Weights of a small GPT-style language model, trained from scratch on English Wikipedia.
Size: 9 layers, width 256, 2 heads of 128, MLP 320 SwiGLU, vocabulary 539, 4.9M parameters.
Architecture: RMSNorm before each block, rotary positions, untied embeddings.
Training: a variant of Muon for these matrices, 6607 steps.
MLP neurons of a small language model. Each row is named by its layer, matrix (gate and up: input weights) and neuron, and shows model dimensions 112-207. Each number is 128 + 24 x the weight over its row's rms, rounded and kept within 0 to 255. A neuron's up and down rows have the sign that makes its largest values positive.
After each neuron's rows, "fires on" lists the tokens most often at its 100 highest values on Wikipedia text that the model never trained on. A number after a token or word is its count.

L6.gate73 [119 124 108  86 138 141 143 142 149 142  93  93 150 126 110 130 141 150 131 137 123  74 176  88 118 178  94 132 127 115 134 129 115  88 119 114 160 118 131  83 137 129 136 156  99 112 139 139 114  89 109 122  84 100 136 114 104 135  95 145 112 136 149 150 151 153 140  85 162 107  96 153 120 127 180 119 118 126  92 137 117 130 153 149 137 132 121 161 103 164 138 124 124 142 137 112]
L6.up73 [119 140 110 170 118 114 167 107 201 110 118  98 100 133 126 118  86 117 110 174 101 139 134 123 140 136 167 105 137  97  85  99  97 109 143 107 127 135 130  98 111  85 146 124 130 110 156 147  85 132 114 143  95 101 128 158 185 113 114 176 120 103 125 152 118 174 114 148 100 110 138 134 115 122 142 119 141 145 125 129 133 125 130 147 122 115 126 129 102 123 142 154 134 136 114 114]
fires on: "o" 19, "p" 18, "si" 9, "st " 5, "4 " 4

L5.gate112 [117 126 117 128  89 109 115 102 137 144 129  80 150 125 156 142 146 162 149  93 132 119 135  87 172 121 129 118 121  98 142 150 114 148 144 109  99  97 171  85 147  86 167 146 119 107 104 136 158 122 109 135 149  77 169 120 124 140 128 125 110 136 107 131 124  83 135 130 156 128 147 135 112 139 141 114 128 134 123 133 152 168 147 127 130 103 136 144 153 104 170 113 119 140 120 154]
L5.up112 [189 115 105 136 141 123  93 121  95 134 140  93  85 122 169 137 155 173 119 115 181  77 112 133 136 125 132 120 148 153 111 113 160 151 140  86 117 136 128 123 116 107 147 141 130  85 124 112 172 142 151 124  96 106 144 104 107 118 141 125 134 153 133 130 111 118 157 101 153 127 131 128 123 130 165 114  82 163 147 162 134 141 154 178 138 139 128 106 129 125 141 157 116  98 112 175]
fires on: "le" 47, "el" 9, "and " 5, "er " 5, "it" 4

L6.gate286 [ 98 134 148 193 154 161 140  98 109 122 118 103 124 173 137 143 128 128  92 111 168 110 116 122  75 159 111  88 131 143 119 102 131 151 126 149 171 118 124 118 120 164 135 165 166 184 116 114 132 123 125 163  83  98 157 136 146 111 112 152 124 136 145 159 108 117 132 111 147 133 147 127 118 135 125 129 102 130 137 153 132 140 141 131 147 174 127 142 134 130 143 109 144 148 155 135]
L6.up286 [112  67 124 107 105 221 118 140 147  81 135 123 166 143  82 116 143 130 106 113 119 102  90 100 157  93 179  95 147 138 128 176 143 112 149 172  99 130 136 101 131 134 183  92 116 153  96 141 145 132 134 113 101  79 137 126 147 111 113  92 146 114 128 156 119  77 164 124 104 143 134 126 118 159  96 138  95 130 158 137  95 130 144 108 107 105  97 114  75 143 128 143 121 139 162 132]
fires on: "n " 27, "(" 18, "o" 13, "d" 4, "in " 4

L6.gate297 [106 125 105 155 114 134 143 143 142 158  56 121  97 137 105 124 119 114  99 129 107 107 104  98 104 130  85 145 135 109 128 128 127 119 135 103 148 116 123 149 152 144 132 132 162 145 123 125 155 106 132  88 108  87 139 154 161 150 125 118 127 124 159 122 128 180 108 131 122  69 154 135 108 126 138 139 137 155 143 169  99 115 176 142 108 144 168 156 163 112 137 164  98 114 105 128]
L6.up297 [140 119 157  96 105 141 124 109 152 155 108  79 136 105 126 137  99 171 121 106  73 177 130 110 125  81 122 116 136 137 130 106 137 115 143 150 131 144 121 105 109 121 144 121 150 100  96 137  59 154 127 104 111 125 138 129 131 157 123 164  99 125  68 103 140 152 125 103 141 144 133 110 176 172 133 106 121 134 118 120 130 104  98 115 115 105 112 109 148 112 111 178 131 105 142 149]
fires on: "A" 31, "R" 23, "oun" 12, "ou" 6, "In" 5, "P" 5

L6.gate124 [ 76 114 124 145 105 109 159 148 168 112 145 124 129 134 109 143  96 174 126  66 127 130 172 127 151 129 175 171 133 140 106 126 137 102 138 107 160 135 142 155 110  96 135  97 173 126 127 149 125 144 120  89 118 122 133 101 142 125 145 119 138 150 129 132  96 150 114 135 179 119 146 113  84 126 118 121 143  87  89 131 121 140 166 138 131 143 118 116 138 156 118 161 144 128 107 118]
L6.up124 [127 160 134 115 116  93 124 118 112 162  90 115 108 118  82 192 121 153 145 120 131 131 110 116  94 134 159 130 120 115 110 130  98 118 180  92 170 153 174 120 134 130 152 113 105 115 158 145  85 123 116  96 122 139 105 171 136 128 130 148  77 105 117 139 139 124 129 103 134 142 186 101 163  95 120 108 152  93 111 161 143 169 133 134 159 105 169 113 117 147 166 116 130 124 172 146]
fires on: "ag" 20, "al" 10, "in" 9, "0 " 8, "u" 5

L6.gate57 [173 112 106 141 118 152 158  86 122 137 118 131 101 142 111  85 126 139 153 146 107 129 113 128 159 133 124 145 106 123 130 166 137 120 119 104 101 159 111 121 164 103 129 163 139 151 131 136 134 131 149  87 192 129  99 137 121 165 140 163 153 126 117 115 135  85 128 115 108 117 129 171 128 138 144 123 160 143 129 140 133 154 141 131  83 152 128 100 138 149 128 140 142 160 109 108]
L6.up57 [152 126 121  74 161  84 100 102 146 124 113 125 139 134  80 146 115 158 141 152 115 104 129 137 150 110 110 121 161 129 118 143 107 172 123 139 174 125 102 137 111 111 114 134 148 119 131 126 140 123 156 117 126 136 151 146 106 118 149 173 116 144 106 121 160 165 114 125 124 164 192 196  90 155 155 117 146 176 122 125 109 119 141 150 108 105 141 131 122 107 106 138 108  93 149 115]
fires on: "m" 32, "em" 25, "res" 17, "ur" 6

L5.gate43 [129 192 139  94  85 140 129 127 152 122 101 155 151 138 145 118 142 120  83 116  99 156 141 125  89 136 114 134 123  99  94  89 148 123 142 120 111  99  93 112 123 157  90 100 135 141  76 142 106 101 127 148 136 124 140 129  92 116 127 144 124 129 108 148 135 121 153  98 142 145 113 163 119 135 151 121 154  71 134  96 151  84 104 153  91 101  90 124  87 124 133 116 160  84 149 136]
L5.up43 [114 158 104 107 139 107  92 140 110 123 109 133 154 122 123 144 133 127 104  95 111 120  91 176 132 118 111 123 171 142  75  89  97 117  78 117  91 102 104 148 112 113 131 112 100  83 124 121 106 140 142 156 137  80 155  95 125 109 120 130 129 134  74 122 128 133 134 153 158 142 177 112 170 102 128 137 144 146 125 116 118 140  98 117 104 141 160 116  84  95 161 152 122 175 169 131]
fires on: "us" 61, "als" 15, "iv" 13, "o" 4

L6.gate302 [119 107 133 128  60 139 164 160 154 104 133 116 118 110 149  98  88  95 112 145 118 121 138 110 133 122 124 144 106  97 138 110 106 145 117 155 144 117 163 120 106 134 119 107 100 117 143 135  98 179 130 108  94 105 136 116 118 105 158 106 143 109 136 157 145 163 102 163 167  99  95 111 124 112 132 101 160  96 115 127 125 147 126 146 127 132 149 193 139 176 130 179 166 152 153 118]
L6.up302 [130 121 136 145 105 157 130 144 139 129 131 127 122 126  85 111  78 131  94 129 140 153 110 121 173 158 146 134  73 130 117  95 136 112 126 141 144 122 123 124  98 124 127  72 123 111 162  91 133 132 138 137  74 127 156  74 157 153 110 121  99 121 137 111  92 179 152 121 142  69 123 144 134 118 161 127 132  97 143 115 140 168 140  85 122 104 146 170 173 131 162 170  97  94 128 158]
fires on: "ag" 27, "h" 26, "wh" 20, "Th" 11

L5.gate158 [117 114 116 105 135 140 127 176 156 149 120 175 123  99 110 102  99 111 113 126 107 165 144 117 152 120 131 117 116 119  93 144 118 108 180 160 185 102 129 171  84 132 131 130 132 112 130 116  78 115 153 125 135  87 174 128 116 122 111 118 150 150 143 118 133 136 114 143 129 159 137 160 169 166 163 152  97 152 125 118 156 137 156 101 138  91 108 142  88 126 172 134  97 156 107 151]
L5.up158 [137 146 129 122 102 124 129 142  90 121  94 120 123 136 126 141 132 117 160  89 108 163 143 136 126 179  97 100 130  90 150  97 148 137 115 143 115 136 111 120 129 124 106 145 172 175 125 136 123  58 140  83 123 138 143 142 124 131 156 161 126 115 120 156 138 141 131 105 125 163 139 197  99 168 133 105 152 123 157 141 158 147 144 117 148 112 142 122 131  64 120  81 116 133 121 109]
fires on: "com" 92, "om" 8

L5.gate79 [116 136 118 137 151 119 175 147 117 142 108 129 143 128 123  97 139  99  99 124 110 140  95  98 159 101 168 147 112 116 127 146 138  87 149 125 124 135 137 104 132 128 160 153 115 131 122 152 124 138 117 121 136 180 139 137  97 146 110 128 154  89 104 116  85 142 151 111 159 113 148  96 159 114 104 190  93 113 178 135 145  98 123 161 167  96 106 138 148 151 132  98 138 120 145 100]
L5.up79 [103 153 134 135 126 138 143 126 147 148  90 116 108 119 150 150 121 116 147 143 115 133 136  98  99 149 128 107 146 142 146 125 137 101 126 136 143 140 129 139 147 111  90 118 140 121  81 150 153  88 163 110 183 111  91 127  85 146 163 148 131 103 121 133 127 129 107 210 119 131 106 107 121 139 132 151 169 151 138 130 120 130 101 102 131 123 133 113 168 143  88 143 120 172 125  87]
fires on: "it" 11, "en" 9, "et" 9, "at" 9, "ent" 8, "ter" 7

L5.gate194 [ 92 135 152 139 113 171  85 127 133 172  83 145 155 189 113 137 114 129 111 106 159 126 110 135  90 148 121 191 136 127 104 137 105 119 118 146 142 107  88 139 103 139  86 152 113 146 120 140 110 154 125 132 158 129 131 125 140 112 163 132 135 107  96 148 118 155 138 119 139 126 115  97  81 127 125 187 145 133 134 135 142 163 148 144 131 127  43 158 142 119 135 132 161 139 127 118]
L5.up194 [187 102  94 122 128 116 157 110 166 110 119 141 123 174 145 167 129 143 107 111  95 161 127 172 193 131 112 142 154 169 121  97 121 127 166 127 102 123 143 111 131 114 147 133 106 119  99 122 139  85 126 133 130 149 142 110 169 157 137 136 107 143 119 142 110  90 155 112 104 104  95 134 161 165  98 128 113 109 155 142 129 107  84 151 117 131 125 112 127 157 134 115  99 164 130 140]
fires on: "u" 85, "oun" 4

L5.gate256 [131 136 128 136 112 115 109  98 124 120 141 108 130 163 120 153 176 132 121 105 120 156 155 126 154 131 132 117  95 107 118 160 160 133 116 142 137 111 148 150 122 114 105 147 125 137 167 104  86 106 145 132 144  92 140 119 145 140 134 157 148 119 140 176 132  94 142 150 106 180 139 106 126 131 163 112 154 115  99 153 132  82 110  93 147 120  92 108 124 126 141  83 165 100 132 166]
L5.up256 [111 120 104 156 129 161  96 132 172 118 158 133 161 125 135 134 133 135 154 178 137 122  87 110 142 104 154 157 135  73 102 138 106 154 103 114 102  79 109 157 144 123 105 135 128 163 157 110 150 150  77 177  91 121 108  68 166  89  83 114 119  93 143 146 149 116 132 144 114 147 124 125 133  77 134 106 128 121 117 105 107 116 102 114 170 165 142 129 105 180 131 128 156 112 197  91]
fires on: "th" 52, "le" 14, "ated " 7, "tr" 4

L6.gate255 [149 133 196  85 114 121  97 124 159 164  89 138 150 134 187 103 120 125 110 128 127 104  81 128 130 135 114 130 140 133  85 164 163 124 147 139 146 153 113 121 101  75 106 121 160 137 117 119 111 117 156 124 175 165 143 113 139  86  93  89 118 152 102 124 108 153 129 128 101 142 143 176 146 120 109 101 158 133  62 127 157 149 107 132 141 104 149 111 147 147 118 119 139  86 119 141]
L6.up255 [119 109 145 157 135 154 109 149 148 128  89  85  89 148  98 126 142 125 105 176 174 112 104 148 155 121 139 103 138 121 102 126 127 137 130 157 181 100 107 119 126 136 140 108 148 127 159 143 131 113 102 123 101 122 110  93 158 150 101 131 128 139 113 107 122 111 118 165 147 133 134 131 132 112 143 128 126 193 123 103 146 100  87 137 117 131 141 164 188 140 119 118 162 160 115 118]
fires on: "at" 19, "z" 18, "is" 15, "ati" 12, "ig" 9, "ol" 7

L6.gate257 [108 122 108 102 163 134 113 111  55 147  95 141 124 113 152 110 129  94 126 141 124 145 121  98 144 158  97 164 113 136 171 153 103  77 155 144 136 115  72 106  92 106 112 139 140 116 149 154 146 134 162 135 106 102 144 130 154  81 114 118 104 128 107 136 118 140 112  42 115 131 114 100 111  94 173 155 168 162 134 105 124 106 107 133 107  93 144 121  49 132 153 103 155 162 119 116]
L6.up257 [133 146 170 153 156 103 117 154 161 108 121 102 112 109 146  79 128 129 136 146 129 133 167 114 134 147 163 133 143 109 122  89 152 112 148 147 117 138 129 121 143  95 151  82 124 141 132 111  74 145 130 104 147 115 165  57 109 120 121  99  98 123 123  99 118 143 116 103 164 135 111 160 127 153 116  81 114 139 101 134 126  92 120 139 148 127 115 124 171 120 108 128 172 160 137 144]
fires on: "at" 57, "it" 43

L5.gate22 [119 154 135 137 122 122 113 103 146 133 138  66 114  91 125 150 121 144  87 131 169 157 151 104 126 142 139 128 101  66 104 185 157 103 156 121 131 112 101 106 140 125  96 156 148 167 144 154 113  87 147 136 102 129 139 182 127  89  96 124 164 159 124 123 119 134 144 121 159 107 155 121 162 125 135 149 138 148 110 129 124 164 133 121 153 152 169 128 139 149 103 154 133 142  93 139]
L5.up22 [126 125 154 167 104 124 118 106 160 142 102 120 166 145 118 140 105 122 137 145 165 101 151 110 119 101 114 161 144 112 129 104 140 126 144 109 118  86 117 124 170 118 109 168 151 144 150 150 164 103 143 117  98 158 126 166 117  94  70 114 147 148  77 121  97 131 175  98 149  97 139  83 146 156 108 144 152 160 106 113 165 124 136 112 157 126 141 170 152 142 114 118 139 165  70 140]
fires on: "(" 47, "y" 15, "z" 9, "ur" 8, "t " 5, "er" 4

L6.gate167 [124 119 104 120 144 110 135 113 128 138 146 133 145 113 152 117 139 171 104 104 141 146 130  46 130 124 108 149 108 100 136 105 123 132 134 121 108 154 125 177 167 151 136  91 123 144 145 101 156 128 166 110 145 157 168  97  72  99 162 192 128 121 134 112 122 140 119 168 147 135 129 111 132 132 150 161 145 135 142 131 118 101  84 141 159 108 125 131 131 162 136 158 132 130 114 131]
L6.up167 [143 151  74 102 134 106 134 157 103 168 143 140 125 125 127 128 134 102 114 140 102 121 127  87 129 150 136 138 115 142 110 139 111 133 100 148 164 161 117 139 173 155 172 154 118 159 138 118 163 104 152 123 103 122 138 123 102 138 146 142 138 111 117 145 117 115  82 116 126 137 133 129 145 116  57 101  91 111 132 122 164 160 135 112 128  96 162 135 151  98 165 102 130 157 105 169]
fires on: "5" 13, "'" 13, "com" 10, "c" 10, "re" 8

L6.gate206 [157 119 123 146  83 139 134 148 136 132 114 119 152  77 184 130 182 111 145 135 123 153  92 130 155 157 142 156 158 126  84 170 146 111 128 136 136 100 106 148 124 135 125 132 134 103 156 106 137 102 141 180 131 114 132 147 135 151 116 119 134 109 143 116 131  96 175 133 100 109 129 157 136 142 126 114 125 153 135 119 134 142 173 145 175  98 153  93 123 132 113  94 123 157 154 150]
L6.up206 [135 173 101 149 110 131 143 135 114 134 138  95 154 128 153 130 172  97 101  81 137 115 134  89 104 157 109 151  98  97 145 140 118 164 131 120 143  70 116 145 131 101  97 131 149 119 117 115 128  98 124 134 108 111 172 148 100 122 109  89 152 124 125 130 140 144 135 113 122 108 148 156  61 122 111 131 131 141 108 137 133  97 113 122 169 129  98 130 165 129 156 138 137 122 117 130]
fires on: "le" 20, "us" 18, "\"" 14, "el" 12, "se" 8, "er" 7

L6.gate71 [170  88 159 174 134 152 127  87 138  95  96 123 148 176 127 113  94 132 128 127 159  83 165 104 137 129 157 125 161 101 107 142 124 125 149 142  98 124 143 112 133 152 124 102 112 132 124 165  65 122 151 140 133 118 141 138 109 126 155 121  95 105 131 158 108 114 110 130 145 145 138 171 102 157 143 137 147 104 131 110 127  76 144 122 128 119 157 131 131 107 156 119 154 118 144 115]
L6.up71 [138  91 104 126 122  87 116 111 115  91 129 115 136 150 113  88 131 136 126 159 167 126 141 120 131 152 136 140  99 146  99 163 145 141 156 142 146 108 132 149 168 102 115 148  74 119 103 157 153 144 114 122 119 165 122 148 140 130 128 124 132  98 123 164 126 141 144 106 162 158 132 143 165 137 117 133 124 102 117 139 151 156 192 145 112 122 142 126 117 145 171 130 139 116 135 109]
fires on: "d" 79, "m" 14, "ti" 6

L6.gate162 [142 161  85 146 101  91  70 136 142  89 129 117 144 140 138 147  98 115 110 146 116 147 126 115 103 122 135 170 116  84 116  90 170 132 146 146 193  73 143 124 126 129 124 167 164 143 109 118 149 135 127 108 151 128 179 120 175 118  79 140 116 170 141 131  84 107 127  84 124 139 138 144 172 144 153 108 156  97 162 121 118 130 142 144 138 130 122 132 116 129 151 155 133 132 108 148]
L6.up162 [137 132 113 136 130 154 103 119 123 109 131 160 165 129 165 144 163 163  81 176 139 111 114 149 134  93 154 134 127 112 159 126 102 111 183 165 121 113 124 143 146 176 161 148 138 116 124 127 153 113 110 127  97 100 135 118 124 144 131  93 117 119 114 146 138 141 135 133 140 130 155 124 173 149 110 135 139 118 136 124 144  83 126  73  90 106 149 128 118 157 122 152 149 120 102 169]
fires on: "(" 92, ", " 7

L6.gate293 [128  77 102 139 156 118 126 110 116  99 147  92 129 129 153 126 135 111 142 191 118 137 166 169 123 152 138  97 107 175 116 182  97  89 141 119 196 132 161 137 165  97  81 120 146 112 116 169 115 163 115 127 121 160 131 147 140 110 103 158 153 127 111 131  96 139 172  94 150 115 139 137  94 147 132 121 143 144 113 115 104 128 130 132 110 155 149 147 120 127 143 121 141 114  95 117]
L6.up293 [126  81 132 152 147 112 142 149 153 149 103  86 119 189 116  96 127 120 175 129 138 102 144 132 108 127 170 120 110 120 135 103 139 115 143 123 162 168 135 134 138  91 126  93 137 129 113 107  96 102  82 135 171  99 130 127 176 135 107 138 118 151 147 108 109 140 151 110 128 118 149 130 133 114 127 127 123 110 120 152 124  87 140 111 125 111 126 133 162 115 143 114 168 103  93  73]
fires on: "e " 28, "ation " 11, "t " 10, "at " 5, " " 5

L5.gate290 [148 149 126 161  91 116 134  99 131 161 191 127 118 157 117 107 126 146 137 141 164 145 134  74 174  86 134 109 128 145  93 142 111 115 116 123  97 113 167 136 139  71 135 152 138 136 141 128 138 131 135 132 133 160 107 114  50 111 136 153 122 130 125 138 121 109 117 130 145 123 100 181  73 105 129 147 134 126 129 142 101 113 164 155 145 144 163 103 142 120 131  91 143 127 158 104]
L5.up290 [135 132 127 133 113  85 161 112 102  71 140 155 111 149 125  97 153 162 151  92 136 115 153 129 141 105 104 128 136 113 113 128 169 138 165 130 110 139 148 111 195  76 108 179 129 132 158 110 118 167 114 135 188 133 137 100 136 170 123  99 125 134  77 120 115 136  80 121 174 160 132 154 141 109 132 153 137 144 138 167 109  77 130 123 120  87 152 123 139 138 144 102 130 119 121 161]
fires on: "\n" 97

L6.gate248 [149 120 123 170  90 138 165 139 153 111 126 134 102  99 171 145 141 128 109 145 134 102 170 116 136 114 144 114  92 124 119 114 130 117 130 110 128 137 106 166 110 156 179 117  87 148 104 124 152 112 120 132 134 169 152 115 194 140 105 135 120 115 158 121 111 107 139 111 134  83 113 104 111 108 187 124 101 132 126 113 137  70 166 134 127 129  96 140 103 126 139 128 125 143 104 119]
L6.up248 [102 114 158 164 108 139 125 140 139 134 102 152 100 111 135 162 117 115 191 158 177 149 134  69 130 105 116 129 117 122 135 111 123 130 146  86 143 125 105 154  79 141 130 144 124 114 119 162 127 113 190  69 108 159 150  92 153 139 150 133 156 170 143 116 122  87 126 155 124 179 124 112 140 154 150 134  92 119 138  79 141 113 131 107 100  97 104  99 115 108 141 142 103 144 126 129]
fires on: "h" 74, "et" 11, "ist" 4

L5.gate285 [143  87 163  92 120 134  99 135 111 132 146  84  94 108  93 162 171 133 114 111 118 149 129 130 125 108 118 113 137 126 101 162 127 133  74 119 133  80 117 138 143 147 103 108 161 119 148 142 159 121  87 118 141 122  92  99 170  92 150 177 112 151 109 125 122 133 134 115 111 134 126 143 139 129 134 182 151  93 112 165 130  96 156 130 140  96 157 161 137 110 108 140 155 118 118 116]
L5.up285 [ 74  95 111 151 159 140 137  64 145 133 118 141 110  93 130 152 165 102 108 113  79 167 170 154 108 128 152 122 145  94 102 116 166 131  74 126  91 139 132 101 137 145 178 139 103  85 122  68 156 109 131 137 120  95 135 157 131 147 143 139  89 164 152 140 135 153 125 149 116 150 118 115 144 155 146 172 139 112 139 111 118 108  90 111 163 133  93  99 127 158 156 147 111 104 149 135]
fires on: "R" 98

L6.gate208 [142 125 129 117 118 119 163 106 134 113 173 119 135 171 133 108 143 121 166 125 137 116  93 112  97 141 143 138 126 142 149 110  92 128 174 126 152 190 122 134 117 156 129 141 153 115 154 118 140 135 156 129 125 132  90 121 176  82 149 163 168 110 113 134  99  83 140 146 150 133 177 168 105 161 142 153 132  94 117 102 141 120 132 124 118 108 120 173  78 149 133  87 114  72 113 147]
L6.up208 [113 143 133 102  70 168 121 151  99 149 163 140  94  93 115 128 139 130 110 126 136 107 141 112 130 147 152 125 129  81 168 156 173 161 139 140 128 175 128 167 153 142 165  94 131 132 136 125 103 131 121 108 153 129 181  93 152 122  92 139 114 139  94 122 139  99 154 133 125  80 110 161 113 125 150 100 159 123 177 117 123 146 101 109 133 148 117 108 131 139 130  97 122 124 113 130]
fires on: "ri" 17, " " 10, "D" 10, "T" 7, "c" 6, "E" 5

L5.gate249 [ 89 145 101  94  93 138 107 118 133  75 142 125 143 147 143 132 190  91 143 109  90 135 104  74 135 137 131 166 121 171 147 134 142 105 127 136 133  70  89 168 120 118  96 140 165 127 118 129  90  89 152 138 117  75 137  87 169 143 117 138 145 114 135 167 106 136 101 101 151 131 136 105 126 137 105 127 152 155  99 161 166 109 131 163  97 122 108 163 104 134  95 136 137 128 163 157]
L5.up249 [126 177 133 160 131 134 112 179 132  63 106 118 138 145 135 145  74 118 118 132 191 138 132 103 112  93 139 138 118 106 171 140 128 161 134 129 127 162 136 120 152 100 142 121 175 125 143 158 100  79 119 104 134 122 141 132 143 120 134  96 132 126  99  97 123 135 136 156 110 146 147 137 139  88  67  97 117 147 125 123 108  98 173 129 109 108 101 132 102 139 150  88 167 136 149 110]
fires on: "ev" 17, "ic" 14, "at" 10, "ear" 9, "ent" 5, "an" 5

L6.gate252 [106 152  93 143 148 152 164 141 106  80 130 149 129 141 118 165 118 116 144 148 134 124 113 112 163 120 112 171 164 110 127  81 102  79 132 123 138 147 152  97 146 146 143 146 129 126 193 122  76 146 125 157 121 137 139 110 141 100 114 113 110 124 115 120 109 136  86 112 118 127 125  88 175 158 106 148 134  96 115  84 129  76 113 175 109 133 129 149 121  93 119 152 140 147  68 119]
L6.up252 [145 131  76 112 157 127 148 143 129 134 101  93 120 104 115  91 143 102  75 114 173 143  93 158  97 135 135 143 162 110 136 113 132  63 114 108  99 110 123 104 152 129 123 168 113 115 111 108  97 125 166 152 175 149 107 131  87 140 115 117  87  90 131 130 110 120 135 187 136 143 146 137 128 132 138 148 110 126 153 155 128 141 124 120 106  72 128 130 119 162 103 167  79  65  96 122]
fires on: "| " 63, "T" 15, ": " 7

L5.gate108 [ 89  96 144 176 108 139 161 110 118  94 101 109 156 134 123 157 119 153 138 173  62 152 100 130 154  89  87 123 146 129 140 110 121 113 142  99 112 131 115 119 114 181 146 161 192 193 122 148 116 112 114 114 141 100 129  80 150 120 136 128 137 132 174 110 139 132 126 118 119 125 144 116 125 141 125 158 143 118 148 145 129 129 115 117 100 113 149 137 118 139 106 181 127 144 133 103]
L5.up108 [133 143 121 136 168 118 157  94 154 146 150 108 105 177 146 152 128 129 136 161 108 140  76 112 110 126 175  91 120  99 100  81 152 127 120 120 145 123 165 124 130 100 139 143 124 149  87 139 191 139 118 134 135 140 170 137 121 147  92  98 105 183 107 142 137 136 174  98 128 124 122 139 118 149  93 123 152 109 103 116 155 162 153 124  71 130 138 118 126 101 107  71 127 127 132 119]
fires on: "u" 39, "(" 9, "is " 9, "an " 8, "oc" 7, "t " 4

L6.gate222 [ 81  83 128 134 103 170 141 137 146 145  89  80 137 126 125 146 138 106 157 107 124  98 144 148 126 115 149 157 155 149  54 148 140  80 151 130 104 144 130 147 153 132 110 121  91 165 139 150 120 161 131 157 128 133  88 123 146 127  86 125 124 141 110 140  92  86 128 122 142 102 162 125 146 126 139 153 178 125 139 147 146 111 135 177 144  94 157 120  88 139  87 146  99 162  81 150]
L6.up222 [120 126 132 109  96 125 102 127  87  94 169  81 118 107 121 119 143 125 152 111 126 157 155 120 156 161 142 131 138 134 118  79  98 127 148 120 131 123 163 121 109 118 115 125 132 100 216 134 144  98 134 114 157 122 109  89  85 135 168 141 145 125 117 116 134 127 145 132 115 170  85 161 149 139 150 142 151 134 171 113 139 127 115 141 160 119 115 124 141  73 116 160 113 133 111 160]
fires on: "| " 17, "1" 14, "t " 13, "our" 8, "2" 8, "–" 6

L6.gate313 [140 139 160  98 180  72 130 118  72 116 110 140 183 135 141 139  62 110 134 158 126 169 135 119 151 134  80 115 117 127  91 160 134 139 133 156 128 160 132 117 134 136  51 151 103 112 114 173 147 146 141  91 129 137 151 156 129 117 131 126 143 117 130 112 122 105 154 117 157  81 134 138 127 114 123 148 127 134 127 167 143 128 149 138 127 152 141 150 110 171 181 161 165 135 145 131]
L6.up313 [112 145 112 151  67 121 132 110 106 123  94 158 155 159  86 120  90 108 110 121 134  87 131 110 146 126 102 127  92 118 112 124 125 128 134 130 163  87 156 100 134 127 161 144 100  75 126 126 107 122 131 147 109 183 130 126 134 139 131 115 147 133 151 103 175 150 155 144 130 139 113 130 116 123 142 127 128 146 114 132  73  94 147 150 152 127 135 173 157  94  71 169 125 121 103 178]
fires on: "H" 52, "h" 45

L5.gate272 [145 193 130 129 137 140 143 111 126 125 126 165 119 101 114 127 177 136 123 150 119 157 134 137 159 123 104 141 113 150 144 134  90 150 119 120 121 118 139 196 155 123 159  78 127 122 108 106 151 110 146 159 182 118 130 143 130 140 149 146 107 136  75 129 139 105 143 121 133  87 102 142 125 127 127  97 143 125 127 119  97 109 109 170 169 149 173 113 136 146 144 143 159 158 166 117]
L5.up272 [106 134 146 106 117 105 153 134 130 121 179 144 124 113 124 114  93 114  82 155 141 136 126 156 140 114  64 154 146 112 132 167 162 133 114  95 106 117 142 107  51 167 125 164 151 136 135 140 171 128 136 132 121 113 152 167 111 147  81  92 132 125  93 120 105 100 143 114 126  95 133 125 141 130  94 133 135 107 117 155  85 102 128 142 132 178 113 126 176 157 150 159 116 135 156 113]
fires on: "te" 21, "us" 19, "es" 11, "os" 10, "\"" 9, "ers" 7

L5.gate319 [142 108 126 137 141 122 113 136  94 151 109 104 134 120 113 163 103 132 155 101 144 126 101  99 145 119 166 122  99 124  76 142 165 110 122 129 129 110 151 126 154 127 139 153  99 126 153 133 140 130 134 147 142 106 174  81 146 117 126 122 128 171 104 146 171 114 130 165 142  89 147 137 103 145 125 129 146 170 100  99 116  91 152 118 107 139 132 193 157 136  91 122 128 121 106 137]
L5.up319 [145 153 160  96 158 100 175 137 134 113  94 151 108 126  98 162 129 130 152 125 143 119 112 107 123 186 145 141 115  70 126 143 127 119 130 140 112  86 118 132 102 138 166 139 130  94 144 117  89 108 137 135 124  96 165 113 105 163 117 126 151 152 151 116  91 142 166 172 101 146 113 105 133 129 111 128 125 104 130 103 153 138 154 122 112 136 116 149 119 120 168 126 107  96 153 134]
fires on: "and " 44, "| " 44, " " 9

L6.gate90 [149  78 110 117 130  92 118  92  86 140 128 120 109 147 105 123 158  97 132 131 104 142 130  90 139 114 162 125 117  89 114 128  93 100 152 173 198  80 114 116 124 107 138 138 118 100 134 102 169 121 122 149 118 106 141 104 151 135 113 146 105 181 104 142 161 146 133  85  92 131 126 178 151 144 124 163 122 122 128 129  90 106 141 129 121 136 126 143  92  90 171 154 138 160 135 149]
L6.up90 [ 76 150 109 135 133 146 112 151 129 154 112 130 146  94 127 159 148 104 138 123 119 169 173 107 116  96  78 103 178 101 143 129  77 125 133 122 147  48 143 123 102 120 136 140 146 120 110 152 140 154 135 112 133 111 109 132 108 193 140 122 136 112 154 133 124 110 140 149 131 106  97  91  92 171 143 108 108 131 128 162 132 121  94 117 135 119 115 132 173 145 144 162 147 110 107 159]
fires on: "at" 34, "er" 17, "ell" 6, "en" 6, "igh" 5, "al" 5